Part of a small language model's weights: MLP 832 SwiGLU, untied embeddings.
MLP neurons of a small language model. Each row is named by its layer, matrix (gate and up: input weights) and neuron, and shows model dimensions 208-303. Each number is 128 + 32 x the weight over its row's rms, rounded and kept within 0 to 255. A neuron's up and down rows have the sign that makes its largest values positive.
A block is one neuron, or neurons of one layer that tend to fire together. Before each block is what it responds to, as a language model described it from the Wikipedia text at the highest values.

A lone "B"/"b" piece opening a longer word, mostly surnames and proper names in lists and tables, e.g. B(ial), B(ardi), B(ognor), b(aby).
L3.gate339 [ 94 105 170  87 106 143 121 168 138  82 131 132 120  42 125 129 150  76 163 118  88 162 141 143 143  87 125 148 160 128 170  74 169 130 105 100 132 159 108 117 148 104 113 139  54 108 125 133 108 123  96 121 126 132 158 104 150 142 102 102 141 131 164 121 117 129 150  94  85 138 192 137 149 135 147  97 123 104 155 138 161  78  93 187  38 132 175 120 133 151 149 131 116  68 135  79]
L3.up339 [178  86 150 103 149 106  96 125 125 156 103 124 193 107 194 132 122 110 135 151  93 182 121 115 134 110 141 101 130 118  85  89 124 127 155 117 109 164  61 118 127 142 119 123 159 172  78 166 123 107 210 113 136  81 157 146 204 116 136  99 140 112 129 122 126 138 135 157 154 167 181 124  87 119 131 151 170 122 169 105  85 145  95 149 125 125 145 162 120 145  63 120 145 150 142 128]
L3.gate778 [135 154  94 136 110 174  89 133 112 111  60 164 123 152 146 144 159 153 102 104  97 139 116 141 175 123 183 141 110  80 115  93 102 154 173 130  31  93  98 181 139 103 140  96 239  83  88 125 134 127 100 111 123 182 164 139 129 134 166  75  79 101  92  90 143 139 127  91 151 124 168 115 116 156 103 131 169 157 181  97 141 117 159 125  92 123 139 175 122 126  53 111 136 103 177 151]
L3.up778 [174 114  57  61  85  97 114 164 123  70 163 154 137 117 158  83  85 133 162  93 176 120 133 126 118  90  91  87 109 120 109 142 107  95 161  82  93 104 141 128 144  90 125 150 145 120 182 167 189 119 103 123 112  96 166 165 122 100 172  81  97 117 116 127  32 154  95  39 152 138 134 163 150 141 216 163 108 137 176 136 102 165 134 137 112 100 132 144 143  83 141 141  87  94 123 141]

First word piece of a verb broken into subword tokens, right after its subject or "to", e.g. ent(ers), sp(an), overs(ees), f(it).
L13.gate46 [152 141 150 152 143 153 117 152 152  82  76 130 167 123 126 132 155  71  97 107  89 144  72  85 131  83 111  75 186 154  84  91 133 152 111 150 123 128 127 166 166 182 130 178 156 151 105 108 109 213  96 128 115  57 147 161 123  46 104  99 136 141 113 125 132 137 113 124 118 100 181 123 112 107 138  98  68  88 149 100  63 106 105  93 104 114 133 191 155 129 130 176 146 147 144 113]
L13.up46 [141 141 129 101 167 107 117 142 168  87  88 136 113  94 131 150 123 143 156 115  94 136 114 128  91 117 126 124  63 113 135  88 118 112 133  88 138 113 186 146  68 145 152 203 181 119  71 126 173 117 123 144 131 151 158 161 113  67  51  98 102  62 128 150 120 124  97 128  80 170 134  92 154 161 127  94 171 135 138 127 103 217  69 140  80 126 126 176 103 144 157  67 123  72 123 155]
L13.gate75 [134  90 162  92 157 110 176 186 170 117 106  30 119 135  97 140 152 140 151 142 119 118 131 119  99 127 159  94 150 112  88 130 154 174 104 159 164 138  81 128 128 109  96 151 173  63 104 194 158 139 123 137 131 105  81  75 151 178 162 108 123 127 170 121 112  90  85  96 145  98 127 198 110  97 156  66 123  73  57 129 113 130 110 109 114 150 131 130 104 119  99 168 117 116 183  84]
L13.up75 [128 119  80 141 149  95 119 139 155 128 118  83 104 150 109 202 109 130 174 125 147 144 147 143 144 136 115 173 184  74 141 120 140 166 108 133 150 122 167 133  92 108 125  87 150 173 113 150 142 116 126 140 149 156 138 126 144 100  84 137 113  44  81 189 125 173  96 132 126 213 168 136 158 159 119 115 166 133 162 112 147 191 125 102 101 115 120 137  55 141  75 116 129 212  95 136]
L13.gate189 [169 132 117 205 139 125  82 115 145  89 140 140 166 115 142 142  76 199 101  70 134 148 121  78 129 106  71  87 176 148 126  73 132 229 133 166 109 138 135 150  70 137  86 161 144 114  61 109 148 169 163 134 150 107 135 149  76  96 182  56 176 113 109 101  99 149 120 120 112 109 213 127 133  78 142 103 159 115 156 117  74 100 135 149  99  93 117 125  81 141 184 117 141 131  88 146]
L13.up189 [142 161  70 134  85 180 163 118 110 192 170 107 112 133  80 125 127 160 153 172 106 126 111 106 120  93 170 114  97 140 148 193  82 179 152 126 105 123  99 125 120  85 145 130 106 123 121 128 113 178 142 146 100  96 109 116 138  78 117 114 150  99 101 138 101 174 153 106 137 150 123 121  94 128 162  89 113 162  77  58 129 155 114 103 118  85 130 193 112 135  71 163  96 119  89 138]
L13.gate358 [162  53  84 136 116 157 157 112 122 116 100 108 142 120  59  77 158 170 140  84 167 158  74 102 114  70  43 120 128 158 150  90  61 140 155 167 164 153  90 150  73 125 149 129 145 150 107 139 142 128 115  80 119 103 161 121 155 141 144 114 102 127  89 126 134 101 136 130  83 124  96  63 168  73 151 124  81 106 116 133 105 213 105  90 109 121 143 162 125 162 133  51 151 136 122 163]
L13.up358 [108 155 153 127 106 110 101 131 116 108 107 147 103 116 133 148 200 177 165  92 122  84 149 110  90 128 165 137 145 114 113 103 137 160 103  86 128 150 129 103 108 118 132 123  80 159 124 133 148 109 122  50 125 170 146  87 105  83  70 189 169 120 123 117 134 100 144  68 115  87 118  50 188  82 120 180  98 124 114  87 114 118 107 155 112 125 142 138  58 101 107 151 134 134 180 113]
L13.gate462 [ 88 140 125 153 159 164 117 167 137  94  66 115 144  77 127 157 118 119 150 169 128 121  96 184 131 160 154  47 146 101 143 133 153 155 138 113 103 173 142 187 140 120 155 142 148 124 116 177 139 179 123 151 111 116 119 141 159  96 141 123  86  46 106 136 103 145 111 142 199 170 155  93  88 153 153 170  71 136 147 124 101 117 104 149 115 183 154 133 146  90 143 104 105 106 115 142]
L13.up462 [ 79 100 139 132 155 122 149 117 127 124 167 102 167  84  72  76  43 213  97  75  84  94  69  96 130 139 167 129 136 165 115 100  96 107 225 160  59 127 130 139  80 115 137 141 112 121 125 108 143 101 187 141 140  81 153 119 121 177 160 125 157 130  72 137  87 151 138  65 184 156 159 119 124 167 102 122 136 163 150 168 126  73  98 157 139 119 169 164 131 138 107  90 147 116 127 135]
L13.gate482 [150  67 185 143 121 115 134 137 145 115 101 136 132 125 117 151 204 186 183 122 171 102 102  18 136  83 147 151 142 130 134 117 131 115 154 106 143 118  64 116 119 112 178 136 101 149 132 125  97 133  95  65 166 105 110 121 108  94 167 130 155  96  17 103 156 135 115  68 144  96 130  82 130 113 140  65 100 122 129  88 115 141 126 149 161  90 136 158  85 112 143 151 160 130 141 154]
L13.up482 [158 139 148 111 134 120 144 138 140 118  73 155 100  75 156 153 141 150 169 147 105 109 163 145 103 106 160 158 153 114 100  97 118 142 113 124 155 159 157 114 139 142 107 121  84 130 155  88 103 144 141  59 105 189 162  61 104  54 110 136 217 166 143  95 156 117 136 124 131  50  66 165 156 102 136 155 103  77 102 103 128  93 110 122 157 134 191 154  99 147 131 142 159 155 191 130]
L13.gate766 [144 100 153 122 148 128 124  79 131 116  97 148 102  70 125  41 176 157 205 149 190  98  97 140 100  75  72 177 158 115 134  99 118 103 128 148 172 181 101 118 141 170  93 140 101 170 109 169 151 177 115  86 132 126 136  71 126  83 112 160 136 144 100 111 204  25  95 102 141 160 111 156 103 132 129 151 139 141 143 141 131 152  69 139 108  96 150 141 112 109 148 131 138 117 179 156]
L13.up766 [116 114 111 176 115 102 157 141 131 104 156 122 143 147 109  82 144 197 202 123  93 151 140 120  58  72 108  81  61  94 115 126 156 162  79 188 126 124 120 145 137 112 196 103 116 129  94 142 133 156 175  81  85 157  93 131 221  70 114 157 153 147 107 150 173 110 175 107 130  94 122 124 156 106 125  65 111 153  90 119 146 140  77 165  94  82 134 131 107 145 120  99 110  99 128 170]
L13.gate779 [117  90 119 140 111 156 165 146 140 178 111 101 155 128  66 119 112 160 194 123 162 119 151 105  28 147 141  87 124 116  82 181  75 104 141  79 143 171 111 155 163 129 133 128 108  82 101 137 134 109 189 130 183 151  95 114 129  74 174 120 122 117 119 110 146 127  84 114  81 123  91 145 168 103 139 110  55 149 109 148 137 115 144 126 112 127 188 147 137  84 152 122  70 125  13 138]
L13.up779 [119 138 120 193 149 122 132 112 164 114 123 151 111 130 135 140 197 185 157 170 146 105 128 121 127  79  59  84 124 108  55 161 107 136 157 161 173 164 152 167 116 120 168 121 140 206 148 151 105 133 129  91 178 115 126 197 172 153 132 137 144 127 145 143 136 179 105 192 150 129  99 188  46 104  91 153 115 134  65  96 147 200 166 160 103 154 124  83 165  89 113 176 189  79 111 119]

Word-initial fragments that begin a longer split word, especially st- (st-alled, st-aging, st-ratosphere) and th-, tr-, squ-; also nationality adjectives before occupations, and century ordinals.
L3.gate378 [101 120 150 110 133 123 125 162 104 108  84 129 121 159 127 112  86 102 108 154 130 170 145 104 115 100 154 161 144 163 138 155 108 190 107 111  78 121 119 135 193 127 105 114  80 129 101  54 136  95 138 112  84 170 140 118 103  44 142 102  94 204 146 124 104 127 123 116 116 148 159 116 116 135 125 106 143  69 159  90 146 150 121 115 147 132 118 129 131 133 143 142 116  92  82 132]
L3.up378 [135  60 168  96 175 146 138 120  80 172 122 169 150 111 144  90 194 142 139 120 141 113 136 173 138 138 124 146 123 187  62 157  90 135  85  91 124 163 131  94 124  98 144 152 132 104 156 177  82 109 169  97 134 151  96 136 108 165 128 189 193 193 168 138 138 100 135 143 174 148  96 169 146 159 134 126 141 164 144 133 167 120 151 165 115 117 162  95 119 108 148 192 121 135  85 179]
L3.gate810 [180 109 141 164 107 107  75 165  29 108 141 171 121 124 115 108 133 113 116 168 142 126  98 112 142 168  71 166 126  98 165  83 136 110 107  95 110 164 107 138 161 192  67 117 163 170 207 103 128 158 127 130 156 158 142 144 137 199 163 124 104 119 109 102 171 154 112 129  63 115 147 108 128  69  90  86 137 124 110 110 170 156 120  67 153 163 122 163 101  79  48  90 143 117 103  76]
L3.up810 [149 155 160 128 156 154 180  90  78 178 196  91 171 110 127 213 161 103 122 118 124 156 125 120 123  91 135 104 147 215 119 138  90  98 159 129 103 172 149 118  81 172 137 108 152 146  77 135 186 168 169 124  95 147 117  73 139 159 132 135 131 110 111  93 119 146 126 101 178 115 103 147  79 137 171 145 206 114 192 107 146 130 133 181  73 135 119 160 132 139 132 100 112 119 166 123]

Short word-start fragments, mainly st, sh, c, that begin a longer split word, as in st|icks, sh|ares, c|andidacy.
L13.gate100 [109 123  98 143 155 114 104 145 102  69 182 154  71  99 214 171 125 140 139 115  96 101  90 139 149 140 142 150 137 138  93 157  77 135  92 117  98 166 107  70 150 140 184 130 154 118 119 140 114  71  84 165  63 150 141 112 112  90 133  97 130 110 153 112 121 137  75 177  73 104 141  84 135 164 159  99  57  92 119 135 149 126 182 139  66  91 155 157 140 126 159 112 118 101 113 174]
L13.up100 [ 98 134 175  98 137  87 138 152 112 147  96  99 129 149 130 131 112  66 109 120  92 102 171 115 171  95  95 113 116 160 117 136 148  70 111 140 154  80  72 104 103 176  73 100 119 153 117  85 149  99 127 223 191 131 122 115 106  99 117 109 174 202  92 160 127  84 130 127 158 151 147 148 132 200  87 123 130 132 106 128 142 150 115 115 134 101 173 110 129  94 119 142 114  89 153 151]
L13.gate116 [126 111 134  87 121 155 132 170 107 144 131 107 144 169 121 105 140 112 132 101 158 159 136  96 126 163 121 110 108 184 136 107 142 127 124  89 101 136 110 138 125 151 157 143 113  89 162 150 125 158 121 188 155 129  94 146 117 132 153  58 143 168 204  85  91 110  86 119  70 137  99 124 103 114 158  61 140 117 153 134 125 109 110  73 152 140 135 178 109 129  88  69  81  94 103 104]
L13.up116 [ 90 189 168  95 129 160  89 106 106  52 115 119 124 101 168 126 180 157 117 109 115 135 135 122 124 117 126  92 134  84 160 144 174 151  66 106 102 158 142 169 182 121 138 124 127 111 117 109 158 173 144 116 193 141 113 187 206  61 152 104 141 178 141  93 193 182 117  93 137 113  97 108 106 113 140 141  64 127 108 118 118 100 131  84 172 168 101 151 129  93 115 179 111 112  65 111]
L13.gate408 [126 152 124 120  50 175 151 137 161 129 164 170 164 135 137 131 150 130  97 114 127 149 181  91 116 133  91 182  32 166 164 122 122 112 110 106  79 142 141 110 135 154 117 121 171  96 113 138 117 128 148 101 131 169 163  98 164 123 176  91  87  81 161 149 121  82  84 118 128 169  74 120 126 115 182 109 158 155  93 107 108 175  83 125 136  80 134 162  98 113 153 142 123  86 126 167]
L13.up408 [153  91  95 111 134 134 120 191 180 181 141 137 141 123 181 127 108 137  74 151 147 119 141 201 128 197 104 102 119  78 195 136 185  86 124 141 171  43 162 115  90  69 166 128 158 137  90 178 192 137 154 124 110 100 137  97  74  80 115 132 145  89 174 140  94 119 105  98 113 128 114 124 153 116 115  92 131 125 119 119 157 196 166 110 171 136 119 153 131 101 154 126 101  58  75 147]
L13.gate528 [119 112  83  96 117 142 103 145 102 132 161  95 124 111 131  96 129 114 133 152 124  62 117 101  94 101  95 143  95 103 100  71 119 129 133 180  97 101 132  58 116 104 163 143 123  52 151 157  59 102 132  92 169 127 155 131 121  96 134  96 175  88 164 146 163 139 135 124  51 179 119 128  28 119 139  89 148 159 117 117 121  98 150 116  44 115 185 149 114  86 162 139 101 186 116 102]
L13.up528 [137  80 109  70 191  98  86  77  94 154 177 157  99 117 100 133 123 127 129 119 109 169 143  85 158  49 157 106 168 122 197 129 164 165 106 122 102 136 112 163 122 149 118 120  62  86 111  80 164  70 118 105 132 118 151 174 104  66 146 111  44 122 187 126 125 141 161 150  80 157  93 108  84 164 101 119  59 121  91  94  98 147  98 156 134 160 186  93  85 209 109 114 120 159 113 142]
L13.gate579 [117 120 161 162 154 106 152 144 135 113  70 185 108  49  81  94 145 165 169  84 195 107 100  90 115  74 126 142 120  90 103 114 119  99 143 154 147 113  91 115 109 112 105 181 100 130  71 125  81 144 143 111 162 105 153 116 110  95  99 137 123 112  66  96 141  93 164  80 117 143 120 111 115 123 172 124 135  90  87  50 163  45  92 132  68 109 140 123  68 150 175 135 190 191 118  88]
L13.up579 [123 111 120 134 123  83 112 195 133  98  86 141 118 125 118 138 172 186 177 101 148  80 108 134 114  82 148 164 144 103  97 129 139 135 137 130 112 170 147 100 128 131 132 119 118 156 128 126 141 175 101  71 158 162 168 122 152  42 130 120 137 150 112 131 172 100 154 108 130  38  73 137 131  88 108 121 112 164  76 110 129 127 115 194 114 106 136 149 102 167 132 138 182 104 133 115]
L13.gate598 [173 111 100 194 148 141 143 136 181 112 177 101 162 123 146 101 111 164 125 114 163 134  64 132  82 159 104  91 165 129 116  84 163 129  91 215 168  83 119  81 174 218 137  99 129 111 112 131 160  84 159 104  61 160 195 101 134  98  84  91 147 163  82 136 162 104 163  85  85 121 161 139 117 188 190  85 105 197 186 125 100 146 137 135 135  59 151 136 111 112 171 123  92  77 126 111]
L13.up598 [137  89 100 109 129 136  71 138 161 110 121 114 118 162 107 158 100 128 162  70 170  99 168 105 157  98 158 143 100 143 133  88 164 145 119 171 139 100  91 175 103 145 112 110 126  81 153 108 106 175 178  88 164  55  70 128 131 119  82 100 161 156 114 111 132  91 135 148 136 101 196 110 153 138  95 165 112 119 182 168 122 129 152 113 131 102 107  68 150 155 104 105 110 116 106 188]
L13.gate651 [107 109 112 168 100 179 157  95 137 111 144 162  93  82 122  98 211 161 144 148 103  76 148 117 155 136 144 166  80 139  80 147 146 110 103 174 138 143  83  94 137 160 156 103  88 102  75 132 138  82 168 106  71 168 131 112 126 176  86 107  97 168 144  63  80 120 203 131 114 106 147 144  44 151 112 149 125  84 121 126 135 135 170 154 151 135  86 130 120 159 159 174  81 151 170  93]
L13.up651 [167 112 133 100  68  91 153 127 109 132 103 138 144 155 175 150 121 111 156 125  79 171 117 147 109 145 147  87 150  95 194 100  79 187 141 164 167 135 114 155 157 148 118 144 195 150 111 167 116 151 175 175 201 169 133 120 110  60 102 171 140 190 117 103 173 165 105 108  73 115 126 157 113 137 109  64 115 149 100  87 119 222 139  96 170 126 143 169 200 138 149 107 140 138 134 195]
L13.gate686 [139 132 125  98 101 126 179 119  74 107 181 153  98 117  82 113 128 116 176 158 131 110 110 128 159 127 129 107 174  99 111 149 135 102  97 154 173 128  98  58 163 193 139 153 177  97 121 111  99 131 172 105 139 120 149 123 106 110 127 163 169 172  87  76 173 157 118 171 193 128 180 147 155 101 190 117 117  95 160 118 119 108 122 149 102  78 157 220 127 166 169 110 105 141  89 116]
L13.up686 [109 166  72 137 138 140 147  99 126 110 154 123 104 136 204 159 177 115 148 129 144 145 111 149  84 146 142 134 135 132 111 115  91 118 147 158 112 169 125  60 112 129 110  56 140  87 150 103 155  72 164 132 122 143 117 126  75 109 109  89 108 165 110  84 190 108 177  29  97 161  72 144  77 118 134 121 179 145 163 143 135 127 135 131 169 112 219 167 109 156 148 100 104  64 110 113]